Weights of a small GPT-style language model, trained from scratch on English Wikipedia: LayerNorm before each block.
MLP neurons of a small language model. Each row is named by its layer, matrix (down: output weights) and neuron, and shows model dimensions 0-159. Each number is 128 + 32 x the weight over its row's rms, rounded and kept within 0 to 255. Numbers have three digits each.
Before each neuron's rows, "fires before" lists the tokens most often just after its 100 highest values on Wikipedia text that the model never trained on.

fires before: "|", "\n", "\n\n"
L5.down227:127223135132149125173125109161150093133171062172226135168133112142146048122108150122055110106081132196094176121110111109111114096129121090141132120112174178107039171068121112119137150086141161139156079103112101126092088120139149104128134125149105116125114144153110154088122167118156116087146091144189125121157138143154140137083164179112115159136151103122159162089103212143136143093122103140108091103122133147116115174114146138144186096144128063191108144135122069122127080100085172

fires before: "=", "The", "In", " |", "Be", "On"
L4.down125:137156126170149132152081170101096138110126109097150107133193074143151057168183161151122136102098125106162099132174166143115119110134147149083120092116113119135077136133103103101131100118143128136157108117161137129166109155079119113146112153125090087192108133161123094122201091087089078102167126101118119069139166149177117187160096173150101222158122185109145155057137125126088132123051150061142142127111154147127182157103100119082118081140154106165193176086199151087120125124134150

fires before: "|", "-"
L5.down378:104070096109099157126079192127159138149127147116118110119174120143134121094162095124091161104085085130150105140144127098103119148167136096116114140103119062130066098162091181114095157206106127109115103135122094170180156137135128096115116084130201125141138170169155110124140152117098136169088112139095094073159102141138187112127126110086174113132150133185167133096078064136131104172095125174162153073177157108068147107147155107193078120086161194138126170121203210141095111124121144

fires before: " |", ";", "\n"
L5.down278:127158097138148121120147080083097160181084085150065117094140134158121125139117125143168120170059106144106071185136151213085130113166157099056192132122127148099182173124153136141149132156180126159224154093082159094104120129139184070131122106091135134111165099179077153140093136092117107122079157192075100115147150142135114167132135154106129126122136105074139086100162176129109120126137087070172124138117096107157085111148113083142147119201136107172139161136087143144090090127124140

fires before: "-", "gen"
L4.down354:067120111089106144142148121181148122119110148122108106193166147140126073127156167182098123154091138186072093157075148115174139151052123099087115091152125106074137078065060142094108130087194101108135149153102152116145171152121147166108169107127118099105094132212143110129127139150157081121185143119183140091109113092119191108182084104124169080136137119085166101109121163091095127168101148096192130127164135110139116171125115154138173162100139141138108153088160124203114151160132082

fires before: "|", ":", "+", " |"
L2.down52:097140139127119127086135178133120141195099092094108194130116117033131098137154066142082132186095086159123127099145226129153179163129106123152107126156076140099085121093154124142137130142104108135063176184146119115151118118098084158156133160070082093137134175113114123123094118085136106084125150168155134158163139160175157132164092122104145216067123153129146155172093142113122112123157204155131166145098119091083135126069148101148085109146183104127104103127120147134134190150167099

fires before: " |", "  ", "/"
L4.down449:104101173171121132138098166114107152165103125146177087094154144113150055110095190107125141098124184126079128150132164144101164185191173121161115092169158133093061120106172106133148131144090089130119171074164125123176131104093122096136064159149091068175165120153148138131097141114151090156159067184096155135091138112160133153122149153100125153105090161123079146071168164086099112179096117067092090146162177120122147122092101154100119129160077083094200151074124122143125156161125134

fires before: "-", " and"
L6.down236:139115101105047168178182078148097126123133181073106088124127146124115133144154136136183141100145065095163099179141160150119174127110120147114091180143095150127134152126121174157158119096130164080131189135132078147123140035126170151102156106130100126070160140117108083205142129114148096103135192139101191100153094171144125110129149087115159109105140128119104128184131113085126128150133129138102140103116098142218090127102149096107133094129053176098068141138091078174179101090097148

fires before: "%", ".", "\n\n"
L6.down354:123109126144069099074112072115151130144137188132125112181106152167133103120177134164092129140059146154116121134167118086183123098081095016071165186147098100063082113137087079129194110156134105126144126181141179114133136126120093135116094125097093139187138151112185150115160146105100129152134093108137081140086173155151118138147163095141183129135161100143102080102135124140199142109133157084150141081161145084177174168112128125149197097085146140103119153106118092158156104153111153

fires before: "|", "="
L5.down268:110107092164125115139124129133173219178091093121203136109156142130131087199111170128142137168114110094125122177098102102112149178210128167135134141120161137070135166154168130113128072211137072079108147098158055150169139106131122069112144094090111165128109095138185093123107139143137051126120131139123117139088139164069120141141107117098115165146132127099125155046159135073094147176134195113142164146161108127093121126163146107085107116149104102094156137153155107124158069110172147

fires before: ",", " |", "\n", " ("
L6.down507:164147142103149119135176116151151112121201190128068140117146114174107137118133130133183175144163090122083096148127058092140128137088110062146114150142192198105088131140120165113155097101055163087114125139096140116134150163135139108167162122093185099149139115124051150113133147086063097086166135167130142115130160156101138188159121081141111159130112128124106092120091096180164145099099132161170143109152169110188155160141075105134096138076123129160229147070120161146138100135082122

fires before: "-", "|"
L2.down232:146143055130120152171148214087124156177103082107087127130074149075139147125159099103077153127042101164148117180132139139092113146126184137125078093120119122149063124122096147110165116100153125109097137107104115134141150065149136120143164143078201140119157149127201182097222135140079115088122182095153146099148161185140153102077146144119083133127088151138133190085123157128102168154092107112127117137123084078131159132134185146149125097208105136143126123103174106135142108132134116

fires before: ")", "–", "."
L5.down309:137186145174117133165129073115104119148132127152144130168094139111148134184158169121102119100129078127099150143122131095186181128130152111151091176124155117154086140159134103146164088128069157142139092081100126079130114085143120158154081163075150083123112150189137107183110073045119178145169137138197127168179154048117165128145123157162066112090083080113114151126156171092100152103108058136132136178189157114149134088099115143174102115120124164080123111119114060064120130118147126

fires before: "="
L6.down113:126069170135066117125145142161100136098116094175147188104066163129148140187078098099115160127115145172148096121091173141147118108144115175170127153110165110123129136161079113121095160137123172122131179139131141173089132096222153162078097104141112102135131107190096095079158149166096142193070108137110161155105144122095101165178169139187146113073135137159092094118088105125128128121145127141140114114124161172152100161190095066097053148098102149153077115113111140112174162109095060

fires before: "s", "t"
L6.down232:087111155080117150179158115141146095116117108139130122175134079175136092140169133203099137101117163112165073095141087148169048137139172123081138193062104138086154167157108104110101148107104162132156133162175088155128169152091164133158161097117174113125165160223121091120126098134155174086125145096121128205104090164136164058111118105142129110136121117120105144129173117136112131157087106125164094170131180145095123102181146106122118122099101095088099110175105206058120122096152142

fires before: "-", "\n\n", " The"
L6.down349:147139118125115079143112098113109139095137113160020131177115107096164145092135125146151116115202101138083162155153149140158115134152145252160072129173106109137184145100109155134131117119127109135118145111117119131092153137134130174134124123142126137107093169222133103171089137136118139101105091116107066156093110154118100131169115067129141066160108157135119080101135141141108173106115109004145131100153130154139177133117104089157135081102185175143114103112105093110186132183114163

fires before: "="
L6.down123:096083154153114175149132070061154120102119115118132172129139125138109197123087103156123110089118124142170126097109145142162170098129118123184088055115156179150124157138078119145136114164172173103137151188058107126113142158176115061133161107108150099128137167206087121067105163110076129189105180200113131141089154166121095175133117140151129051110122157104037079174122118098133140108097093157176115118127141160178123100136115123132117156163108140134073183146097121127139115149134115

fires before: "="
L5.down290:096185163165170135156155090130157134128115175127099114075127184178092163116165097169109113103068076116077150139105131147118121169106127091121081181111147097106099138127136114118134074123181107174182112172098150107181095117144163050122151115113107152089160097212117101109121143131210122129107187201130120120156124117147163113144122126078104122108108100125180151149098166092145100163173128115098112117172116086128119145153062121085145122105163136192188122111127069075112119098141169

fires before: "=", "-"
L5.down172:133090106135154178137107135075167168148103121136097148148110138114122051113125171095165114116178137099087078125167193141136178162139117206137107091144051108171195160110103113099085145121116159102145153137096144178141119182135156106151115107144145156072106165201092128155141102136125118140123106116110049143096085100077151166129113095133125102159155167163056092104109124123178131126132167055117132151120165144130101131085179150153129165100110149161148139125118048083151062154150147

fires before: "|", " |"
L5.down260:082176112063081098092156116104163078080146157160075130097134112103156155189124128044123166091134127130126148140088097128186101141123063126138148092066164130131134141119125152151119107158139096098133155094197112143089106146139124118078146093131144175159077155155173167147112123151114122125114105187186149171174081080102100113141136141114151110144066108148170155166131160109093184169161143167112141136104147094115061176150105114111112093147110164096188109088126093157172082172154183

fires before: "="
L6.down41:087123134137094152082171140121133150122130125133130076106096112130175120138072095107105136113241145167129090085113112134095108162141080162139162108065186154119201098143118143089124144145179103129128105173091122136112105153072106080097169137148133125130176151069105138148163153089127119122109095167095104129093089100149151115166103135074152135117140112143084111148088109106121202127137174060099096184149118116104093148145166112154077134098140099134107212109148196115174189160090166

fires before: "=", " the"
L5.down63:103090108151180102122092172138153188127139067131067077161159129142151128134075128113121110107166115106180099165147159094181119128098141177140148156130132085192134160078140141124125094138167084087088131130145058123157131156144110134139115139142121186143091125165091135144161124123124139160132133130109101125059151214070141114094110167095150109089136116117170147139086085083145121093091129053070168125164175122173168138154146106085158141142114188060177147136082148067149133138163073

fires before: " |", "."
L5.down215:148121138133132176146067088173137111153142194145129118099126136133150155107114163148125143150066080077123171172147130103068139148095104086168074064091132122165125135120118121068145124079050194129146114079061119159124125147162119126156128130094108150161142096143109117151116140116158165153120085178097121177147106150120136159137177143114145178097087189122140110184155147162168175112120143169112126137091194162152118085128076116087158088119115053164053136191103127112090100104164113

fires before: ":", ")", "T", " zone", "2"
L4.down293:126164122117114141145117151125092122090125163112138110148116136102152169115077105134115087126148139098135126156104123109180148110102106126158143153158126123134052127078174121100190172159119164126197120178140174208133113097109092071127166079191127063163106085099169172062145140170119144103183101079143160132128098130115104088113088135099193110114110133076051079157159087122134182091107100116093151160136135154143191185089061106160180107153159148104141115177094123111128135122103147

fires before: " |", "p", "\n", "0", "25", ")"
L4.down29:158100154131168099100142152173110165118164147187114107100102053071043145078153113172127106110097153170090105088125153134079130161151068132136142066103089186115084138134121074195115127136105128129113146149113074092137103149152146060163081103088095143049102127148051170027141143171123133185145086103104148152123128149131124170161137134171154159183123125111149152114146094146115098075144135109115136135116135168086135179113117142106129133146143125110128160161186137153132143121167140

fires before: "=", " •", " Country"
L4.down481:117094122146086086155206126124147130121090110117099138159149106146171121150077110167142150081127155040091147115145169139197149137163123141175156139044145113067070115100124187123162108127128115103176124103125138184160097099114149085130121151140128019145118139142143112162165064111138160137070130141114143158174102110065151149141130152123204086070101143116116079147109138106109104123132135123104157142144164151115152103170172075148091184123112082133165102145172122094136122172104166

fires before: "="
L4.down91:129152125129105135172155143107138093146138074079169126178124133099092089110117139103084117125151099166101098159098139160113139116091146235174110121173133149113117077088183183123110113124139113121126174135126160119126171079127105089158136136153122070098105155212143171141143074194161137104106103087088133126143024131103151113176153105084172139144095176094163142178106099100167142135099127061065159135075144096073116179154158153147112105142154117142088097159135145157151102111121139

fires before: ")", "E"
L6.down116:092120158137115145176158162114147083117157156104112119147152129090167097141163085196093126102192103107183171142056124150150127094097127181175112122142129138107100139099106162123190148128081185121137139092097116131085145204052137156122115149103160123083112160130082149162109141131063100105094141154170140055155104169170145183091125147053146152100096076095140165152148157142107139114111120142139085113151209177099133145138085156133127151178130068090104095123115123144090150086154114

fires before: "|", "-"
L4.down308:120179083105150162079130135127133108102128164165151174137147130156113123079126138131148088165158154158127145109091086160109127055169156119098091093130145080091118127125170103188132091188132128109150171072121162077113066159140082062130199177124138163151132080133142123140123137086147095135168120141158147143040072097143131061111113109094117072163188067101130197134127124101117183185140142115148076149105147118090157065127144165139151123140155085125144134182140145158122140143166102

fires before: "="
L2.down497:127086151162081142144155131095105078152179117127092115121167094069103103120142154076137162099094176123118168150130101119137150060162161102184130222124189139124131152131142158137137167130155089143091102103138144109089149170133185093118126168106125112090172123159040137144116115156171122147098137162102168168132126113182090157083179116081125125153140092131085117116113070158143152077073052151085154158117166119131131162160070143118106153157112066140164140155062123068110163130107135

fires before: "s"
L5.down296:124132119124141085124144173128121086135098083157123111136155140113151139100083129141169181182095103056140090074163143109057158142141141083160102116153140090144106139134175146133039046140123169103085126126188144142155131110048114142129129145135155149141162130202082179122110097161129152124087136140128070127060128140121155133140124105134091057133159178161077149114116104072206145135174144165138190125127184100104114128149127143110149155120104087057158163160163160111146156118144124

fires before: "\n", " C", " -"
L5.down374:155146140128132104112116108137083133124144166136066080106145132137109114087157134148136082066146142239165065108090079130148146112127078156099097096131113170143179157127105101140102146131109083188117160148096084103122106116146137165101110119115148162139155142196119124158168081145178049041162142115098170079152142206111131128104092109182095085184132159186182120131155106136153110087160114121130100139116123113140161145108097122130149044092158122103166131166122154172156155119153134

fires before: ".", " were", " population"
L4.down319:104115142074192155121169136126155101076128122084119111155180128137121154093094077097185154102120129166210134096097125195101192153141197075088128154139055093106160121143120129117143129037150067143127143169168145126146166128123159094074123121097101159123143104161183108142057141113102087095127090134104113149066186095149163115186126120150084150118113125114149139178153135131172139100130182087103153114136114103097107135104137065120115120085150158155118139185134100152091143140079126

fires before: "=", "\n", " and"
L4.down189:098169186192132160176099136129093124133150157122170109169104093155132115058103108086079136155084101098123126102135117113131228102146172245126158136162182126152112115076158116108111122079123151156128106125162169133094119075102170065096144118114133098077141159186136145175132135127159168074130176032114116170113154156167108125072124122137081137102139108086128141086111169135120127139131113112108139130174130117100130130106115150143079088176126159165153158106142100083146093158160144

fires before: "=", "The", "|", "In"
L4.down357:173142099123136171087061121179117086176102161092085141096087117126157131124121146137123170152121104031081141126174120118137147175103070102101075166124113158147036129111167165102145144104130171119176138130161180124092086092131128100115111087178123145154118175127111112169122114155143154117149127113121175131121123153152145167133148116106147099114113143158127139184024151125198165117072167199123142121058143127136130126120105159162109138108115075121106112164144085214147143140129083

fires before: ")", "–", "P"
L2.down127:140068175141099118133077160137124171130096142147111127085110123116172130122072180143177161099148140116066120181140186164139078167107155154124109119118170114105122128172060106171135142105098133120159168124082118113173178106069143098122063079083156164052136137105122089082119139128164087099096143170131076098140101140161156088150195110091160133101097200139157171155151133122114077116153102082126154133185127128121140127102118117098119097138115103131155087123214160120135198100174150

fires before: "=", "born", "\n\n"
L6.down345:046166108173171099159199148184129138168140103203147159119084109174139098127087127129105101092148135108131133136134104102123114126117104147142132101080142146095117099104166173079132172218096169138157135155141146156091081204156057119096122127137137097105184123092080109154182134066117121069126116098106125154130128141131180165150047052109124162098113173143130133135132152135057162089139159131137175089137153128114135127094126155107118105081111093133124152162149122127158072148127172

fires before: "-", "\n"
L6.down169:168180133162131177079116093113093125093087112138116119109152097139145155087191162136168155115128151139156093142135177184175121149137115105116094121148105110113092161181159148141188137151112060159129170180130154154059086146117133133124180088086168092119077115137126134123138142201113123142101115113124151120088140116149142136063109161186128152160074072159123130111144133166128203040169113133135124097131126144086069118064069167172091085180164132147140138107101095138102087096108163

fires before: "|", "-", "ing", "e"
L4.down219:067116208089145077137154071088092118165103126101154138100172144137152151104155067185202147113112100167131160191111187116125148142046137156145099072160138138104105132104106101126139094108139123102131127114131154181120118112165162098196085074108119098154173103151113154110159087155123138131101135075156098093120155166129089178125169135131076162092101140150148109081156102039132125178169098143097130135094134114119079163127094136131181108173129197150159141081116117138173127143123142

fires before: "=", "\n\n", " |", "Area"
L4.down196:095135078123121171211156073107096142144105140143149165115188144146073107135087089143160118071125196148098112138169169134184103145135100174152086098117162140090138167095124175124132105117138106102137143157171140100103168094178070092094102052129092101114087120101132152113056102124135105211096111164115147148110168134097069165135101069153140103094135130097150062150088180110128143118149105090101186118106160129121141126163121095179115144137093148178187147115138091141136155174158138

fires before: "The", "=", "E", "In"
L6.down338:169108096132102117114156139127117164103124108143125155124162107120169153212158148102114149111084160131118119133061149047115093149082102116105109127080164091191108149146124089087117134164130083132106144106099165077122092113160097140160118158148151199163137127192132068169122134090147132143135106158083132199063143115112156127139110146113124051121157123151093173158147203064123144142154115120113134139116086129114062143113085155157178125109118124112128174093104103097230189125122171

fires before: "-", "|", ";"
L5.down469:108145123152096083114181132047145120135135139096115066077101139190122151143124110080206167146192162048096124150134114137090077072092152176097183163138105179134135090130124102157120165133140119142150097126125197141129137104060083162178110115139089138167141124065158124127091136208115110100122125116130130138089182161134159131097132153120118133113104114147104134131146122117160078105165189045112123132108149143113117118188129137171152164171087134132127172101087088154133152079082147

fires before: "\n\n", ")", ","
L4.down253:168177116157149134108103142135084117103116101150116171121135103158084155184139105104154166178137129139189119139119141066115118118126135153151128190148105106140121126132133122147119114169097132079156102167193057061153152117147133116124125160099102125137099111153153128112136110126071105116062149072138097082062139154193163063174134144197101112169099113184100110109174120129102095153121104040124131166124100126145158113146120212143113121102156173067210141161112100126108165158085086

fires before: "%", " |", " (", " km"
L6.down407:114160196166136196118130116074189084100162153082177141184078149124096130123129194216091174126066132139130183088132157094168087087075106125118131109161156096162130108127090128129115119148147128115180100132124162119114124210119139116149116098145172152077174131154091148121155144104151140121118095124140136085188159139189148144145116139118082117118123136068142125124098099118117115101111120160161114079082127101176101097131075154114147166158111052107086104125125165157136099098077200

fires before: "'", "\n\n", ",", " December", "–", "."
L4.down444:039147100162113106086136138153139136146122094126117106114052114145159105114207150120169110148094127133162089173171131111116127128156135132140117177149123120149104096100164127111125138101097105116101120184111176082125100143146072094071137124122148145133141088181172082074113101142075152159142115130148129091121140118136115188151125083095117121146100144110165119112080155197122118152196217105200121172118094086122171104113176085186108087157128162085138146092131136180059100103136189

fires before: "-", "|"
L2.down53:178141126111132096119146202150160110146133130135103105094116129113095092129121167136111194144105120134125109079113169146105089174113121113101049165120152154076140134087163133151126119089140179115178117130136088165121146148106172161116153135146181133154163141095078229159181180183142110136139126071190078100088133116185109091162148145128180147125091089092090159130090108112152162136100087121190114119152086112164166154084091093063112176161177125145087125116099089117121075151132094

fires before: "-", "|", " and", "L", "ali"
L5.down138:131103158133089136124078113111135132101166142152128102115103129141181091174145107150111167166095151110082166126127106088117098085126095088148166120140117076094110110150130108167134121117092156122125129138156092162185099127081113104102085117074105164095126136080183126129130104181045121150085126131140136129098133129064159124124128124152129187055211182096155227109130119152193138151102163098157174134180128132109114086207160146163132120080150128208177087112154158116147155139100162

fires before: "|", "–", " |"
L4.down462:168097150126085119170128060120089140113096105090133152152149139124124124145162089143089113120078124131111120135106164116165173090140137130084161098138141104104135075218141144145093079112074117091131167066174179192146139096130142052134131092117210125146113155158148156122149142072094107128095140164131115167158145119125093139131223128229084171117101103137097148089105147111195130061136153090118133137149158103166151106118096135152067131139137139190137138092141131122123103149183110

fires before: "-"
L6.down432:091156120138132147162147127100119109170078151141123132131206061175112131123119130151108191152099107138119112163107114118108175074085112148142086184136153111114158132108113178140084100150131138120162163119122115150099075155084130172142109118117151182126149110157108128127117116077135127091110154182130117115158078128136108151027102100155137081125140074112150050126130126156071174075146103022129099122120153139171133153148108156151141112133092150151072194174072109147136227119138140

fires before: "-", "\n\n", " The", "|"
L2.down43:187155054155169141125152145175176102133107181203102158093173087128049140156135138132142096140115103109118137115116147136115175109122143092080057207143129142148120115082121117138100077089092114154138087105142125097059124175111150135155119175128159121134099116138077123150107119099174144110115175209113136126072090099105112125175136107096085138091124110157192123104116096135134162119130134055142124082188094088119157142111132170155081126165140161115137090172131147169181146134166187

fires before: " |", " as", "ed", " his", ";"
L4.down193:089137156067090127168196170133125109134092122158099141189153112067126133141062145132162209142137132103124108097162104138142133144111084064136110162156092143135132164155124074120141160126084106143166126078114082128180158073116156163163149144139116084118167106119098098131122157156120063125169125227122124175126140119069122127066124140112129079109153086126137093099108094088103159136173162058214098155114121156168164123140152122143132111112147126114063092145065173152158120144122136

fires before: "|", "\n", "E"
L5.down103:149105155121123198066140154126196079100144124114095148059131146147115131119158153139085157196142139187124142115089160128081061039127144149129149142134154097121169095119090075152173117154126083133100104149139076122146140200137081052081118110036133199145129115186145155105111157125201137123077083122137127130126081113125114110155126162118121136158173113094165150130078118107096163114156107141164117113184120115093122124181100127112168103081138132174091128169163123125130142124122152

fires before: "=", "\n", ")", " |"
L4.down414:167150104172196107172158113125114085088122086124058142130152151153112081109115159110097163111118120138046063112151143148122100122111168136170076085141109107130125123127142136086114172164144138110199151191137169147138111104115122145162124091063137115101146189139146092149122191120129111097130153092126161093122155139137158126145118060144101163143155151133064113059161175103124096123126053097112129085125164099071165112091175196094115114145158140108199132141162136117190130067159136

fires before: " |", "\n", " 0", " or", " ("
L4.down18:160088144134129170084127148165130104116152094116093144079139061070123153167118107115130129098178115162123110103165128092108117132079066093070112126173145156140169109141095121137126099163156097132103090094098145080186107155100114054095089137115064148138186135150131147159160150144132103129100139095119151120092117057153173128158146103074085079151147156163117156111166154125194169166150155166133055146161083090140101170132169142108174125102100132125167192106161184117063129117161183

fires before: "|"
L2.down270:145116136076115141148185175131120148138078103091116243103108085148137114119115072088166091207107142097152114141146140096108143106091104170144141149194131123138130087129102134111126086158161058146145177168115117105064144106144107103112150133111212135166083137093197097140186146131171112114089139132161131095146091165117110188120081094154114097117130112141168168134147112130171089063083134087131149163138074116077153111166097146172167117148129132126090110152116110119122138104203145

fires before: "-", "|"
L2.down378:141141105169183111041144164132138111111115110215118117135142175130126154154088136118096128085166092156112106141152161070076069161127121104119140171156243163128166085107118148119136114113114186145127126132186144118066095109097084135128120095124110160114171068067139146136089091134136135138182106106131152117145086081163124100089127131116125071118161115137044179129072128134115164072116108149144177165133153158111140120130061110110125112128190117133157157123143145151091113154089184

fires before: "-"
L6.down270:113095178185105120165114109152085077127150137146181073129135136129149121157126058173136174117155104124149138153149111155073123126145115183137113125113085202119059083102139138101167137133141062095116105083130202151108123134075171156130112116121139064141192062113177130161148138194141120163174103135122119140173158130146072178118118106110154175119092069148132089171172097152131090112149108083124103124183107112131136102101124075109096141178178148134152083137163100143097140125106055

fires before: " |", "0", "7", "6"
L6.down246:132121140174087147148141105109150112123144097149152141202152095138113209110139114184157128105153111122127114120107177211167164088123135175096138100133108101143064150162123024186158108070130120156091161104090139116102178153131162134077141165082171110090128099150131091159081150088127145087086149141121125134125094143110164128093067170132094155098151139081137102138174105096140146176129093186096123085129074131138104164127125140154133169141188151087065109147148104139181068135094144

fires before: "  ", "=", " 100", " second", " votes", ":"
L5.down262:059115134130191149140129108075153148086125142143061155124105134126144146125086163152145095096073106039143112138122170100122104150133162089138192050127169136116139129209117135138160106105149101115126175157108117144126164149160157111164103167075180122099142080168104083093180119143127112160163152142151074151134134142173051145122154142089086147121052086141117108144097099148089120074151124140149161167131133132134152197131158072161171151131121158115114136122109129025127127106160112